MLP neurons of a small language model. Each row is named by its layer, matrix (gate and up: input weights) and neuron, and shows model dimensions 64-255. Each number is 128 + 24 x the weight over its row's rms, rounded and kept within 0 to 255. Numbers have three digits each. A neuron's up and down rows have the sign that makes its largest values positive.
After each neuron's rows, "fires after" lists the tokens most often just before its 100 highest values on Wikipedia text that the model never trained on; "fires on" lists the tokens most often at its 100 highest values on Wikipedia text that the model never trained on.

L4.gate378:109151101125144130096128085122126171135163096125109131119104134117123106123148071132143104146141118132140177152140129144138101187131137135142139138128131149114090139132125104090120127109130133097125148100138101137141125156138162146145132140134154135131124149137104117125080071140115095134170137114098113155108127123109114107104123133146139125147131111050149143139134104150110097119071077158167155081180079097150114162122082112115155112164160107126136143128133165157165126134074158110146098109080122120157142159120141151105129146149155120098147172142127126152139118127155168054
L4.up378:120128085118101152138076106140182141165148091117095120147114100109120115134115138137138076131139108112168119120117105116120136151114161163139134143130158128132129154149101109129123164087117131155165102122165156106133118147164117143140147161121143140128113126109144119143111093140111137106139140128151122128115122101153133139101126116164097077071147179074156177132096125100127143139160106089108123181102129177110145132110117152108119110130122122135144137160105162108113149068124120137123123113136131156105122118102117151155099149145151145176137108122145141125104117125118136118
fires after: "\n", " |", " A"
fires on: "\n", " team", "on", "v"

L4.gate1548:125121121111174106061122155135137102148131125093163145108070153130129125132138121128133122146124124144095082135147127104122121130122096134085102121135151123141148126184145106163139105113105157138094099099065128141107131112124127108119119134141160117095152124128143151145143134185119132112089165108138097114082102133148137133111110058129100142112154134153183113122129108136119116118165076137137123135114111160156098149140115114128143114161104125126115109127134113122110131115135142112109108076087154145125116124069168159130113134168095122154151147120117126142119120107172172143
L4.up1548:102102074120129105150094157121114141177128137128098139121104137126120122208177108159109116090102080143122150140159141101110115155130159116139125156124145166123129168150123144091191128120145131113069103183151106143116123137111144096136131167152116090111136161133112126135146139150137130126124141114130149118114157129066128140109122103112120092102129126133126164113140112132121150142129142094113113135101118129147135179123133137144149105074163141096101135141106115130177104137154124159178150149151120125170162106116119105136151114085154133143046170163117114129115120138141121097
fires after: " |", ";", " 0"
fires on: " 1", " 0", " 2", " |", " 4", ";"

L4.gate1172:124130122127143119085108152144171090151176130156095143196117092130165174182147121143106146152150116155104127165183107170134118111144083111112112115153110102172076137133159137100161102074137140125143142160127142119131083084119116113104111140134128141087114147137144138112122129167088139097127106102142109083085126176157135151112134165124133080131148159142088079131127140100136133115091146148079135124101102138163108149131095143077108113117154167101084139145129083118105144172115152125098101118087121121142119138127082139158090118150158167106117157156139175141117142122133134110
L4.up1172:159157115112105122154114140124138130078113114135114124162137089140143117103155150134109132131096108154149140140123124146178121158174166134105125137117143150130108136126164195102066128118145130120150161134106114069126145096142135145121157099120113142047172125167113076155127158121139119149153149099135132139138161141139102133106153152125176118179150114148099114169128095108132103137136156177118162149112101180136104117142156150136135134175089187159147153092152160135153118158201100087114117126155155134106137151161108137166103096153118120161114114102138149173122093145123122096
fires after: ",", " was", " were", " |"
fires on: " but", " and", " not", " only", "ez"

L4.gate2545:129163131135130126148127119139127111083134154133122120151119136130112078101155095107118123145131123133158112146125135127120122121148124120098125121116162136137131131136186095109114115116118124102141118141114107110092133115149109172185148109157136142146117145131119131119128121172142130103190129121157103145139133077129089156161149070111108089154097140120147108125139153108140139110099155145149119175078100153133095131132159169173104139152137140170107151139167152175158105151160136098144128083115070138155095097130113144142129128115112118139130184114160132139139119155132128124
L4.up2545:083076109150096109107078097133108125152110145131106135131133146106136110115151127159086129169160115197149146134122052167093139140128181135149149103126152148130081154146136122106118119167140129147169106127141132098091164121104110149138134113141121141132104089102151119149098127133150158144111106090134116137127136121122085118105096109111164176145101106098157137115129146101137154130085172114126173145128108154126093155127159130139131146158128111147175148090103098136141123175147100096132096107093120116122104116145119117129131119152141174105099146125099140140121117098129115124
fires after: ","
fires on: " and", " as", ";"

L4.gate499:115100144123189163163117129119124079128137108098134112126107106142121128107135102115152115105140112150162137126093157151153131166137116119066093115118111136095111119156149131143126106109101135152109163129125146094124148116103100131148152110105091119082157139154131129072083103119162117146137121120174131169126094131126131114141117095141116165102166099111129085119140110156124130131135124136129175091091118154146137097137149157176144120108105152138125119109170103110142159134100161128118102151127161164130112125101128133130105094128158127160091142127128070134163139127126136164
L4.up499:126167129118117148117163110136132127094115146097185147129113162105120131123153110127188103146142116158158126115127130140152128152132116113115134118119110141119163129134132156108102103119167167142103128088133095092152109103119141148148135124099109142125124112133113110100114138117172107171145156105149153161104125141144114138146133121117096103152100116170141136125146130169134090165087101111111097120080139110099088137172135133184090102101104142140098144143132131147142151121148102107131124164113110156145111172115144118151115077085173163159091116157105118158135168139148127125
fires after: "\n"
fires on: "\n", ",", "-", ";"

L4.gate1477:123156128094152110110092168109143120111168131119132111102101142159124107110125097136097124107128084128193149157136098122113125098112115142111128139138121107119117113154170120117150143132146114125093131113170162121171148106128123086148113165149106158104105151112135103095151069103086154134141134174173141129051151099112058102140104128129052088139099105115131114130152149119123162097108110095154133144107029124167153108171133170103155119147153121145118192162129138091131160120165112135112127110119148137138110128135149157100104121133162116118134104134146111131101175123128124164
L4.up1477:114144162112142126117108097102141141166129094094089117098171151139110126151141129167126098170112100102160158126124152144091135135137096162132143121087158123109090130102135166104143102115130134131115105122160114116140144123111113137154159138144179143167096134145139142100117135135093141159161109142155119155133122131124113109143117163146096131117125122150144147141117141128128175172145114159156128075125094116122128121104137153140113122119141128114109129095077114161112123127087095121172196153114117107139187108115162095135147116154126152119115114103159135107116110146124072141
fires after: " 0", " ", " 1", "%", "02"
fires on: " |", ";", "–"

L4.gate2415:135126132128180172158090162131101128083143150117117114129110141135099156140160122120159083156134131142114137161157149130119110125101129151089133126125108132114106129119116112119151132109112169147134137118104080101140129147146127163134108125144126181102075172135122070146139132156119119133143132131146119153135167072117132146154125080181145057119091154156159157145189119159162137127113184124108115159139127130125121122122099151135150136126133164122157155150110144142144153100128101094088139087091153117160213138144113135107090122066176147135103122160117155121161100138176139139
L4.up2415:129148138133104132093127098144127137148126157100139125125098108125166155140149105176094124171149136133112154127155118189140098142120128207113095129187131147109108150087121106168128122132105118114119118126128111092132135109127135131138145149140138130079149120073143145166175115113139132134140126158116117117099146080124144131101139134082132129117191140147125110176129157078092119108086109087140121096126097086090132109180126088125092125157080123124119140135120158134143153136169130102126132083079136099170113130153122133138091151141158154145125106111121104124133138120136149161
fires after: " 0", " W", " D", " A", " 1", " |"
fires on: " |", ";", " to"

L4.gate39:130139151125150103144115118197125116122190140103142091115115139141064132067120128110139118121108127146137127116129126123137108113123123117081086120109168112126092155113148128145122126132142161150133108123134127113159146117172118156118135156147123175134148143132107063106117106148146134145138123159187081105136124089177125136154104144175085166119123157099167136129179150167101111114145101131093106163113078145161128119109142111138130112138142113162094153166112110134121156090106143118098111095051107139153086136104101138120108124116142119128133103119133137152151122138102131122
L4.up39:118114162142133103165126128129117130083139136130113126131163170133093129090143148113103161143125114116107122110127125105138149144145176144123072110121159155117102175065107129143127140114140099082133084077114138147161197159125171136163142136161108146164156101107127096111131101144190115179145129155133084123138114143150137181134137133162110154126126121127174127121163128139131091140144093150090131131142131130161152088113146123131106096139199151130096151102152133115095116078158147165139073143139133068123097110142125124143155117116157159123142128142151114168154131089111076134
fires after: "\n"
fires on: "|", "==", ",", "===", ".", " Antonio"

L4.gate638:105146129159206111160109128069144154105153106082141116119128120145136166157085117134155151139164118097170106113138143182081099116145144164130116125092109104135080164121108104087130132117153167161120134112095122134115136161131129134107124125156140097116138157142152127139120109132133175130112113152125121080117117114104173145113107055143113094132149172125163118203077148099132133178133127127124132122155113123139106136070156155169094090109122138110105147096157147153082133150149122100163138128114088119141140086128084135129128130132112122117128157134103105158169131090114108117
L4.up638:104127128119137123145118144116128134159134097156139122146142115116123135120069117138118164194150132093096092115114137122073146108120127131159108153126125146109123138123142139170141143132144115087126131143142090111151129143108123158121148140103110139083117098125105142130142117093118127129129091156128126106111108106105120100114150113121134093122153122140170153115134125119170163127127124142127136155132127134129178147153103152143105136151102164112141126132129109078127160145113144131123117084116164129131134134102119095132129129146120088115173099078141135163130089157102148111
fires after: " 0", " X", " 1", " —"
fires on: " |", " election"

L4.gate1585:081115151124139109124131116133137147133112145127101119138117150125092157135145132126137126159106128172095141139142119188130142116154090109160149175121119137135170089151134120157147110132110100187100117096110169102123110115167139129134173123107123087068149138139105159106171141077096095138111124134110127122091103132096095147094134109129124136124083120125084077141105148146120133114128127170095105096131139134131155128105134124088129116097163151090141090135112124126131185171126108111148081118110112111143104089130127142101159129172088116142129129106089140123074159104104153111
L4.up1585:147114133124114133159088108195112141129084110108055111171108125127128126154139147149134107118109143067114121117103157089135139122148136118099148160160109162141099137112152095149121159137100146129143124153192149117143125155107133147151092126126129112154145157141127124140093131122084138125114122163113125129161127090146147118124139093106127129159162158111103091106160124143075144091105181131137110143103137114141126106105129153113110178141137158081129113125133162112124120161131127130098130136180151182146148137128121115153156137130123086100172153173142139146120123115141162085
fires after: " =", " ", " –", "-", " Australian", ";"
fires on: " |", "\n", " 1", " state", " 2"

L4.gate454:111154183129178112176108130143134118146160124122100109139142113124124121143126140156117136138138124132109142104138159134143101143124090129110086095139127138065110110102131122176131133138121142151117124174133142089111130145130112124110159106120117126143169150143083137144123153097134169131110126113125136161138159106156132131152135112147164150100102122111191176144110109140085110139072094097115137167127111132101140115100122130130129131110140089134146118123154110143125147110080126129092136152105115166095126103138135117070143115171123122121102176153139109147146123089112137091
L4.up454:127188155103104132157137143163115090126148140123157133119080132116125157150108123149121122125111112132131126120168119158134108120077122110138117117113158137118111128103139138135125093173139134130129164163161135105139148170126117089089123118145123123133111143083077117071121150106112143150115074159108112120124121134081131112093126140086138156096168128131166124121157103112131159163101152103109129225138147085191152153170120128142150150111107141144115096141165174077083178134158133132127119138095114109190125121130124135155149105167131109153127146138119123162164085143106120071
fires after: " 1", " 0", " 3", " 2", " 4"
fires on: " |", ";"

L4.gate2790:128119137162139140143113126155116143146159146125135140148123140115155142071127093129173142124105128102124171136154151079128082100108154139103155138127143173154127128092152115123151135140121122135156124106142084141123082145125132114149105100114126151158138147136115115117156128150137086142071147139132079120079121056056134130149101150155084135127140140123116127183109124155147126146124071107121116098148121069138193144152115154077161119096128134178148142120113090152154130098116134111097098133125141133123123174104158082081170107089119126117125137156164139109166088121094127132
L4.up2790:138135148113168131111100171147167105111142122159126105122119105108166097180139128122111116098162129106134097173127118146136109145127112145128125127109145146133114112127118078131154103073115090134102126113161139101109111113112125137134156106162160138102082113123095156135094134123115134142132151110126129112163109104089118127146116112103142126148142161064143118095117128139088166112138107102145126094117161118146149133094168139124136136136091106130148151155146151153076136103103134117115160111154114124123133105139091150122117163077183117108138124128146113167138135119148158092
fires after: " |", ";", " A"
fires on: " 0", "on"

L4.gate1056:152134122122171110119105114125152187113082135093160130113127133159096110135118097156132172101116140176138154163145151109083106128136138145070122135128101127089086098124137120123121140120178130170154182125170139121127119121151127168159159109157128121123146124167097106074098118109158156152110099072147117126085146110111130147155128117146141155159105125178163165105166068178127129126125111087135125111079101149160145084098159178136155091130123110130102154096168114129127161119129119131071135136108117104153122061121111109121086127148120143104123085168129144137187131136121148118
L4.up1056:120127139133144101085132115146112145109081095133118145123134099133168148150134098149119152133167120119151153088120172133114101165105144127147120086119093118156120142116123109137150115150115150154103129110113142115144124097152163145113177119159122134135137111123132139169133122132126086118125089139179133139112125146071116101127136131138118088115112128170126137142114156112135132148124070109153131161151138116153110119122112125154152149165167139144144103146144154126137100149091138111124117121105145072155115133137111144139146212094142133086109136135104164147180108095156130137
fires after: "\n", " April"
fires on: "\n", ".", " –"

L4.gate2036:119089176094172142095114157127152124108124136099145111173136138135148132145083065127106141088122198132143170123130109152104132100093101138125136105148117095110107115127126108130119143133114135221127142137160117076088115139146135109121148143144126136114126132108108136083111115100137131120137111187088181171089102106120114105144104121138134097142144094139146197115111116131107147142148113129103118130104121112143118100131157114095154107088137102151117121127119124150120157110122162127095135104106144170109102099113126176081130141128148146133130102165133166146153129123178145133
L4.up2036:127118165110104170102098149164129091131097153092116108113086121109190138140116134140140083127122113153092133127118156191150106169119125166110111139120139161124154135164087143129151181138113147121082109137150157105076091130128101123156142129136115126115093125086133116150115080110148101086132078156105109086115115146114104113168136069163109136076126143144120136089148167115103107128141129130164122129147130150133096104125151132118081111140163119111126139118148154172117151157132103114171138148177130123114116130139170141129142140190182114116130163072119138120153108100104143136
fires after: " 0", " 1", " 2", " the"
fires on: " |", ";"